Part of a small language model's weights: MLP 512 SwiGLU.
MLP neurons of a small language model. Each row is named by its layer, matrix (down: output weights) and neuron, and shows model dimensions 0-191. Each number is 128 + 24 x the weight over its row's rms, rounded and kept within 0 to 255. Numbers have three digits each. A neuron's up and down rows have the sign that makes its largest values positive.
After each neuron's rows, "raises" lists the tokens whose logits its output raises most directly, leaving later layers aside.

L9.down230:140102158099133164133125112137143179120179102108133124152121147099114089125146195111101110130165139128121104132131129139111153112148125139142145142132123147114118097139109106125108123144090139139087132113085101128119142130114091138119135143121126145101088134160108141129193117124130121132129163196094106125095148105142100124164167158149153126117137118141076107138137159110117122143089150120124143144156101154165174090093157116120136143111155139167108066086135150091089129150146095130112106127104144128152076120147105179143121121110128199125111128108096138139147158112119126116
raises: "tte", "pper", "tter", "lly", "tta"

L8.down127:152133146101111156137158140160128136130114155124097119155138109147099127100160130143103126145134113155122162146144133127127112130102135136113088137112127149148162133126123095141143149123145118140114113158152107163081125131115110142128117114153171130134140138090108109147146123113115105113155156135061136125087090131101072172125132137159137115105113177121111099141110109095141112142126137121191087131106119143112106084120067160134129144091105093150140085137115138100131086141119121056103127112112120161070178102142114091115150178129101151120108080114152109145106156115164138104
raises: "ally", "ary", "ging", "ency", "al"

L11.down327:139122131075087155118122116131139146119093143109153084144148117085127112125120122094115118146193144134158113106121126132122116090123086125152142129102078098144163099158145121111130104146136115098136135064109126127190212092126171124146081100088176092096140139142126120131146136100151134115140121129126130144087143121133111156132093091133113151135092133156094080107091130134140127107112099119137112157145119101116142094131111098116102135123109120128103119171134157098126125102118134154144134115139134143115176123143118170101108132129115120160162116122118132063102140104103152135
raises: "ative", "able", "ably", "ment", "ability"

L6.down501:108082087118156134118109161130137158114115136131113114118120165150117116136123165118107142094156109142158092145138150160100139084116123139122092136106115133104115097143132152131142106128106095102138135136096131089091114110124133102125091109106162114156141135138126144126114064130159115116150091142099123153143149075133083145174122157130160122150154108092130161119141170174093128176100121176122141167152111132159128167123129121097126138150171125116125134145167138127166121085111123113116116117145124153147098114124124182092142072119128110128174100111105134132073133156126184136
raises: " him", " them", " this", " her", " it"

L8.down421:107097141094182110107143108105115105110062120142187152121086089159112135172182116122128110106168111122145116111107107126154147103058146116140108137146160115111112132141125138091105155117089117077133124130120118146156164151128106109128099110096116096162094175176118150126118141154110154111140103155144138126105162124152145155147161155131135106161100132145124130137085169163154158158130100125129127136142088074119130134163138135115151129117177142121112131120150135168149147100155138141112134142131164129120129134132160169094139113127146132118118125106112121122098164137092149095
raises: " its", " them", " any", " itself", " the"

L6.down345:089125155113090152130129128158137109201173090136131106137157118150107116104117146115117102146064109147117144126136130106180123162133132140124065110126139163130159177102112114137109116101146147092125108157125137123104064072120087144129115150144093121126117123120089169155115174144149153127141110165135111126108141099106107134155117116122129115076122137134112125149105102124144171182110136139152076141150113184110119119130135128134100120125115106152130109155163122114176142098128118134164132089127124138135127108125170124145138119161105136129129105114132109162119142158189137136
raises: "ies", "ens", "iles", "en", "ities"

L5.down206:143149153144088114135116115156113103131168146134165143176104102117123122139141102133117134097155145117110144126115119070119115089105102075131108102100092114124125118124133107120098152171092162131097147133127130155142140116129142157072093084109124111143114083128114126131091121100133105156142138134088154125091107142129113125114107134125163129134169118120131164164137101171135122113130124153102111091132127139121145102105104097145142139127150090095126129141126120173136147110082107168124122057115175089147152101159133100089098125097141100140151137087147130120140105131150180069
raises: "ized", "?\"", "ised", "incumbent", "\";"

L9.down178:140097144127146107121157106119088119095147131128207106107163112133105093143108148097155137169140139155143140157118102145126144072111095131115095104154147119120110121123108142165120136107172138127120153180118156152126128095051138155100107141140126097092129153136153138147129168121109105092115171125120108152097149120136152123123124139126123098118123126157114092137123150134146170133154113085140133075134145113139139078119119154131106154135091099126130085166153140106097091145144149132146098126160116123127144153115124082122090111120103155130088125107137090086154094116158169134
raises: "ed", "ible", "ified", "ent", "or"

L8.down456:121135145096105159153159106143157163158077087150149159144132102109141156150167120130138098128166124148127167099130149130157156110144134157124068094114153113131102099116132124156137170120151162105118135099126119133105140152094127127174089162105074064126125113137133151159112073123122127127130095125091126127195118092155139134126118125117124128112166128078115124128112110146101162135118130136172121162190107112144131122117101118146135137129104118150116184137170100097128127171085123124139124126094081075132158123126137155133123131109136131108105142146113152130113145149110134120
raises: "ising", "izing", "ging", "place", "istic"

L8.down340:138133135121159080138145094134105119131085123132164121125115102145138124162115135126125142121199128109121157120109094110150093106145109101117105107099151127129135097089104121078141120094110094088160141109109133135181090177110124127124105082128127118136092154156096174132072142120161158083119119148125141128120135137145135131174136145117134091119125145127119153144085169141142139135102098092093115149133109067117117157142134115063160122142157133160106173151144135153140146101142154127148141104134129107111082113156124150085153134141128129127128140106141086121123142134130189129
raises: " him", " its", " them", " this", " it"

L6.down402:130137126132126138114144145117122101140115123142115163125155136123136156154078085169129138144141127138104147138162149140133163082127119117140090117103171116130121122132127131104135116128054107121131098148187128135144166142104099145114087108150134093138152120172129111137129095184137100099147119155111135114100172147119087121089100180087118125092129093107183102093177139117152110100106120096136128099111096130171123115107119094151145119159126164135108114147116083108115156148126147149168116136154140127132167125159171109103113098112159109119146086151132108142127118094127156154
raises: ".", " in", ",", " on", " "

L3.down209:114121121137115134120124151146119146110109151129121112126135119121136152154138080124152126150133166134111094167110168112156148135081119171156088127103138096167160171107141119133136151110113128144104113176141174123086181132139120137143128112142167150125136132150124121148165122147094126158111137115131147144137137135101115122099167106127123092098157161148146117122144125147090106130113132100156086121119146182169169144102128096115111095135138114063113129118168094156062141111108165153102155162110124132155166144140171072141121108092131123111098148142131126094077148126101148121
raises: " and", " of", "most", "er", "ally"

L11.down19:152162132131087109118113113082141094132089132147111118150140138126156149100128115145133134086176080156102159143129123147139118175146133147105117129128119134169128132124087141129087077150100125146145144110157165144155142092150105165106131108147156120106091111133091140107128128146136129128175130107144127154158122107146169124136106099102177104116152140121106157141128163105131162145085129147174117127152115159115132087150163105140134133101157126116122090161151147157177174146128152113064130140131126107131162116110112115161128150155179180112135161144123161123153098109148149107
raises: " allow", " enable", " promote", " seek", " accept"

L11.down130:146127134129106074176138134115157133148130158124077075136137111140081154130137098097080113154127098110115169136149109117145129128149114143124145129121135131089110082188105104137107118168092122124102127134146138113170154114104153151151123164148117103146148135170113136092122110169120124136107116146100140159118154128140084126139128144092093121122084158103091121107109103096159124100092114114149087099128105096132095122141131105122119105132100169090118171136117164155100100151144138135134066124157154111138168142091132146144149137142141141178125121160158156112150123129133097139
raises: "17", "28", "27", "30", "20"

L11.down495:098095095105125138091145156143114158165150113120093152126088087124128101077082175102132138148156120145106137147096156139144109145147126135114142123117130157157121131117108078153097099131189106126125089153133140134132168160132126144098144138156085106099111120080187078122155117130116133120101149117158129128128144164130156134118118118131142132144107123103131085166130112147094153134166142080099141138126150116112121115099113140173108117157119163111104132099143130109177094114134147144131123131142159114168122103127154114083160178160113152127170129102093111105154130139163143136
raises: "ory", "ed", "or", "au", "eur"

L9.down38:126121110125150158144132122119148154135177145113102164115155142121117149096133119134120148086133107144118155146142133124128200116131069104080080154116087121112131131116127090144130125107114139126145104145115191132155072115127113091107112111115143135140112136133160155084163164121160073125171106141077143106156112113098156112148118132123151072110136100097156116127157125128122132101104113117148080095117114070123109133124136085132183113106113104119120129166134125096125100145141130143094133124143088092150125114137156171158102111141118145126099127133164126146133139091135156124
raises: " noted", " reported", " stated", " cited", " review"

L8.down306:112184103108143147153118118130115113139132102138153087151128114123170136142088118098105150134125150118136123084157171125132096154142124131145111088109146139157145128112132109138107100109146098106103125143121082144123141079088087135184125154119061120126083109134150184120144158127142073150135176097118147115120137137104159141135130165135136099107158125137098147158078106091143118081121089132111115064119106135148106119157144117116151172126139137132140127140112110135099163141095099116138153129109114145148126108101110153123107199111133118139147099165129113154155144139142113132
raises: "ise", "ize", "ising", "izing", " hands"

L9.down301:105115155083118125150113125145153112136118108147156153128120109165118094112192149120143156130186131105137157131126132141129111123114145151107114172078135138125091111137141148136127117089146107087127136148092141134174127108100136129120111108141131130127069145136143105130119171134119128095131158155130164145136119130128164163182115136119119127132104138148051112173147130139107150131165115159125083108127131069098099151100135080135117095130109128138115148098128134107152148142121118133149163063127100110061096109134150165098163146144121110108129109101113105123120131094141163105
raises: "ible", "eur", "ive", "ing", "itu"

L8.down88:164133152164099149086068165148131163170127102122099138122135089100140171128128122106183130162181114140107107123101108085145110140115130164131095107141137149149134134163120111131136112142136129136135116131123123126154086115118161128141125122204162154158097130181125120137113119101154116091130143135133091084128126130094133111110103111122092149126180130136155146105113111114096136126098125144112131084098141159120146141134141150110128107155096124154079093120186122122136114189113145127129114142103117189126116140131120096113118149134092146115095144119146100119134157084116105144
raises: "iles", "es", "il", "ies", "e"

L9.down162:157133136137162158136144143154144111149161112172106145109053164163113115102144116112104118122125119116153180137111131119107151119104109167118092112127124111136152081148151158142118117100105075112084143120146145153158137130162123153120131128146128155133127150105121099064133112153145138130143119106109163142125146142113145107117159164130127152119128099159119192103159157120142136139141168121140115093129148149109105104162147122136096117124121144152166099131117114160120114143178125157121173109095100117160110138146124164127103067137189143164112106188138123095105121143119113124
raises: "shita", "Japanese", "kawa", "shi", "jima"

L6.down236:118135101164127113118124094134111130098146136177126157089171142107154162141091105141124124154189118107117168106121113106126147101117104113132124090105111122121131158158119135129126159119091117106127092151136124122128158156106144108131094098145098107118196127112107141140127108147113079101138135162127109100111148127127106170115109184128140089129130129136158107113139107141130121104115130142135098113088104146129110138115136124121147148166121097151132096114161111096075141156099120119196117154145137097098161135198191135132119120075137084123132102163116162165123131122147132123
raises: ".", "-", " and", " in", ","

L2.down420:144159141094132154097117131110143130142135158175107143120122134117131115142157108127123087108226158132118131155084163147139114126084120131129079149139113126164123141152143133111078101143142081140120100094148161170143100131167110115127133135153157147096121110145086162122198107162139133098129128133153126116115149165080123139117108139115154119138145097115136122103134088188117154125130143130116154138126160131117115111164101107171137149152159091107142141125124099095123140134128123159133111144151129142119110138177093127187158106158135124147133097101119126117150154099153121156
raises: " November", " January", " February", " October", " December"

L9.down46:140098119107171088125130102108118097149102109166133132122163100189117096179120164136118125107115135121162138126099094114132125111131154110136129123141142117128090126139117149083127117134117113119143175100126121135116140133108129121115089090141186108134094161133094148111086153131155158133129105115121169121143110120116157147162123174108134090124128144157108151143110149161120139127104118136125134182176108085093101140151148155130165095082158158144135137127128127123161146097166142174119138115162135129113094136164186155137125130098152136119172108091121093103103183110107123105
raises: " him", " them", " another", " it", " his"

L9.down113:137099102134106168087125147152136156126136181121109114101127146098151105106120128140154162109156143161121178103133084124124099120114120097141116132126135118122120153087169134137138085129067105157147131125141128095143127148177108098080147149151214120109132129136167096126136134160136156096145111114150122163156127107113128125120142136163157115107086109150158131154169139140114139125112122114129119146093089117147124147154117182141153122100151133163136106126120124100109143145132120108162088124151109129165158126115134146087156123067076119159174112125080130111131133137136138110
raises: "fer", "vent", "vert", "st", "vit"

L2.down19:117074145126124122136124139126116172134096107130128172158119136157113180139141122119116124096121095144124123117141139114139099078119112124122102106103129125131133124170117110108171099093165141092161134117097122134130156161136126127125114164136113091090125094122101141113124115109117164133144091156137153160108144126131083141141188127168166161147203117156095152128104140149111137154145147147168089156106108112108105119125160136107127120167108163134139142106155123103150153086127148137218154134144163134136109106154154142102116067122126119110143117112131110140114163132093120119
raises: " itself", " themselves", "eur", "ibility", " its"

L9.down44:155117110119135106134118136155117126117141173133102135115136094102124125196181122153105138082129116118151160153098163098118107104129106100080144143152115102080149110153129102142139158099163110132081133105158102097110115148110137124150130147133104130147192139111114164151148145176133165143096157120147115145093121137111114133145119118116133060123138162093087119119154138169113115142116143140170141094131100162159130110154139118131090109131094083121145102157129112159121137133125141156131120124101145098088154117111145180111147149081142126137119136090109153155117122120172139162
raises: "ally", "ified", "all", "ary", "ón"

L9.down30:144134104115137134128110156068126149120117158147141140111132071097106102122079115105140144130108148122068101137115163137127117140147118137159142095125117133157127146090150121157117129129142103142133120131121123094133106132132098146145155157149110132176082127198145128146154149153095139140157115131208120109145123127090156163104157150154161127168144153069151113098161126119100098091080137112128149116104154139152113136137107109146130107128122189121108100094169139093098122119104103144101101122143170133108142141117106105134104113108170093142163129148152142135117131149115151139
raises: " of", " and", ",", " as", " until"

L9.down204:116145150150140097180099142158132127128103158152118123141139179083123137083122061135140116114079154101120157112118132167134129102127109126145087130145151156099108134122111112131136153138109087133141171119126157115102116110127107120121100070105105102095146130092143151111112072142108082081151134145100132115114128168159132137139135154130167134103142131158096157130181131144118121072129109136135109089159122138113148150168107146143136092153140124102136150113100130045149133150133127130192125148141109155106113130142137130161100136136120126154120129111108136107139117110154150087
raises: " January", " August", " November", " July", " December"

L9.down269:134108121139138128107155134156156074132115155156127084107141067161118114164127106110089129112143089122128145146116133123108157149137119120164140109070128130172128096127130088121114132131101112145125143174146118129140171137117119189138108131118142114142154090076139112166131144091132143130114187152122142140104145114127133102153122153150148102110121124128124123127133111190132165148115161134148136082131109137087146147115101091128169172128133129136122121120115103167112124094120136113182125124095121109115090165122078097082153095117142148112114174124144168114131124166173159122
raises: "?\"", "\",", "\";", " your", "\"."

L6.down339:139097094086151131152144127137116110106103133155107105134149109141152145155165150079079150165163127134182135101106110163131122097140111097123128101088124117140114161104126195160131148086100095109123135110127092098137131138127114148132091143130126097085152128167161135135126118131121120152171112138099108135139146082132148117109127129106138149148136118083088138151137153104130154138125164119142108148130144134103121150110108105161163151157111112154091131127177135118094076118124128128138114105154123133124126065153134141166098067162095091151160135116101105121127125094093125100
raises: "able", "ability", "age", "ably", "ed"

L11.down44:153143129132140169091107117122121128128171123139124123168138136158188140144090120154091143093145155171142138151141101096075132130129103126095155154121147089141106120104137144136116134127125144139107110101147095129206095149110142134142119123144210154159142156156105131128103125130143122123104136110145168126143139163111125112069129143093074153099152160107094153143090102107137129130136126113118138101095134140100120135100053108137099110171117124122130139106145101135136111156082104137153097097108122112107119117105123124132126192133091149125154122136131122129124133111152152151
raises: "ised", "led", "ized", "ped", "d"

L11.down196:106131152093144093101121147166161139119136127168154121068127081119135114144123125057136155147181130131109132166077146150111149144108125150172135116103136128082117142181113110098148171135150110144121128141168137114141122176090142122136103103127160125141151129126132078138130140127133139160094147117104101122114106117133123130129178172114130103138115093140093135101143144158051115144135127135121154127120112197114145117086149096162140168123169183149124148122141156093083104127110121124109116140120137117121121115133135123098121123154130128105104112122177140141111143135116136140
raises: " to", " toward", "line", " with", " towards"

L6.down399:135139189117115116130119124146115110119088105137111150124112079153123112196083137144106116153197130097120124128122125129108109106128088091131102107124126100122121124141139151093115114139091101095121124115114116150145146152090151105132110106121163114118123136195094150094116107138131146130154086139173173104118166107139155131162155125139130088160090137144102168139102143139108139150091106135162139166161116059133103153143094129137152130146181130110137135095120116121122172119124098136154138100154156154126109132144154158125146138142136157135161146100099129112110146131086161133
raises: " its", " their", " it", " them", " these"

L2.down344:083120098152132142130145152134140120123160114114140116134095086134151125107138085088124101104126180108168109082148113173090100106113162195146095118124146124142105132137132134111128149140133159126115109167120070149132156173159150123128149126137146161114165120104167128140122138165143137168175101147142156113116108128105092184099117145120104139153097155083118110120110120119127115121115091132168144091141112125091096116095195119157110114101105099133126134109160120122130107140099129120127150104142152132119126161143144086140152119149085126144143148124101128089089105129124119165
raises: "s", "ing", "ed", "r", "er"

L8.down325:137089105099145136123135094134140113144092117147192122108090099169138126185149116127108111131136140082148147112123136113124123141079127130116123136151138111142141134123133130106112113144119147087081148074125142159108105129113132100106143139109113134124081166111132172148090133122128122124141101114129143110099118086116171150182173196114153163164134166126128108124092139165155133148138089085122143126168105072132106141159102140132181138134168143136130144131111119146133180118104107155120113114124110103115148101134131164149154143159122146106099121125103125085098143111124165102
raises: " him", " their", " them", " its", " his"

L11.down331:099135127113139119096121104129137132105145123138142112121192142158115151163159143106103110160097146153129150095169145152149116139131085132133099120118103146142134141165118107139130144094107170105149121098152132086089144098120145127149111129148165137126127090112115100126145091146128132134152101106115118119141104118121103140126144107128146105141159110169135130089145123117132104085162074114112114119087157059118158116131147085085165129161142189130150154106069133117150146110097152138153072091146097130129132132099121147093117118098115093162107109119104085104162129172137124130
raises: "\".", "\"", ".\"", "\",", "\";"

L11.down146:153127134099134143098142125135118142138154111157135138104132119090120138115148089109143125049175143113107141151119147099153124138097152149126144134115167118124124101128159127109108148098194121114158141144123128150143099125119080132128109068132161173130124120117185146115158097132123146169086180130152126133167124111134121124102134191131125152169126155145131139149179138135154180084164133128124136116143125168165111137134156113121138162167159125146143177093136111137091126151124099176145155141128165120135122109079133144113144136119131113154118145134172144123146122125120135172
raises: " to", " toward", " towards", " into", "–2003"

L9.down177:106139132148112123147148119136161131148149102105152142146134182123129128115128104189124142150151164094117161115108126174159140160106141084143090108131102110109121100113120117106132137166115131120130121170107151168126088125148126095159108142096108086122139062120106154141138126139153098138144143152098115096114109139112119134112100157113136136124117131124131106105181158180123119074160103149125121095149142101114105095129127145113108125110107118189129175139093128115124156126084145088133107138146091106118127146149148113151107178154129155101122153082128136082196132147115115120
raises: " January", " December", " October", " November", " March"

L6.down305:158109146084137106131114103120178138069151134116130126175121121154095120154132141132135104131156118155126147158115176138125104125152135080128156116109141155104127142112168084162095117129113104153137111146132126163145130124115089151121141113123111089117117107145095152154122126137160113128174152155160170113107102117147155135139131155140133097160153150116145152094160097097113124132118106146140164146127130110118134213114125083156120130141149145109126127112103163176138095171133099107171095119106126163115125146121133161102080131146176150120134182129129118094126104078146135120
raises: ")\"", "\",", " exception", " recent", "==="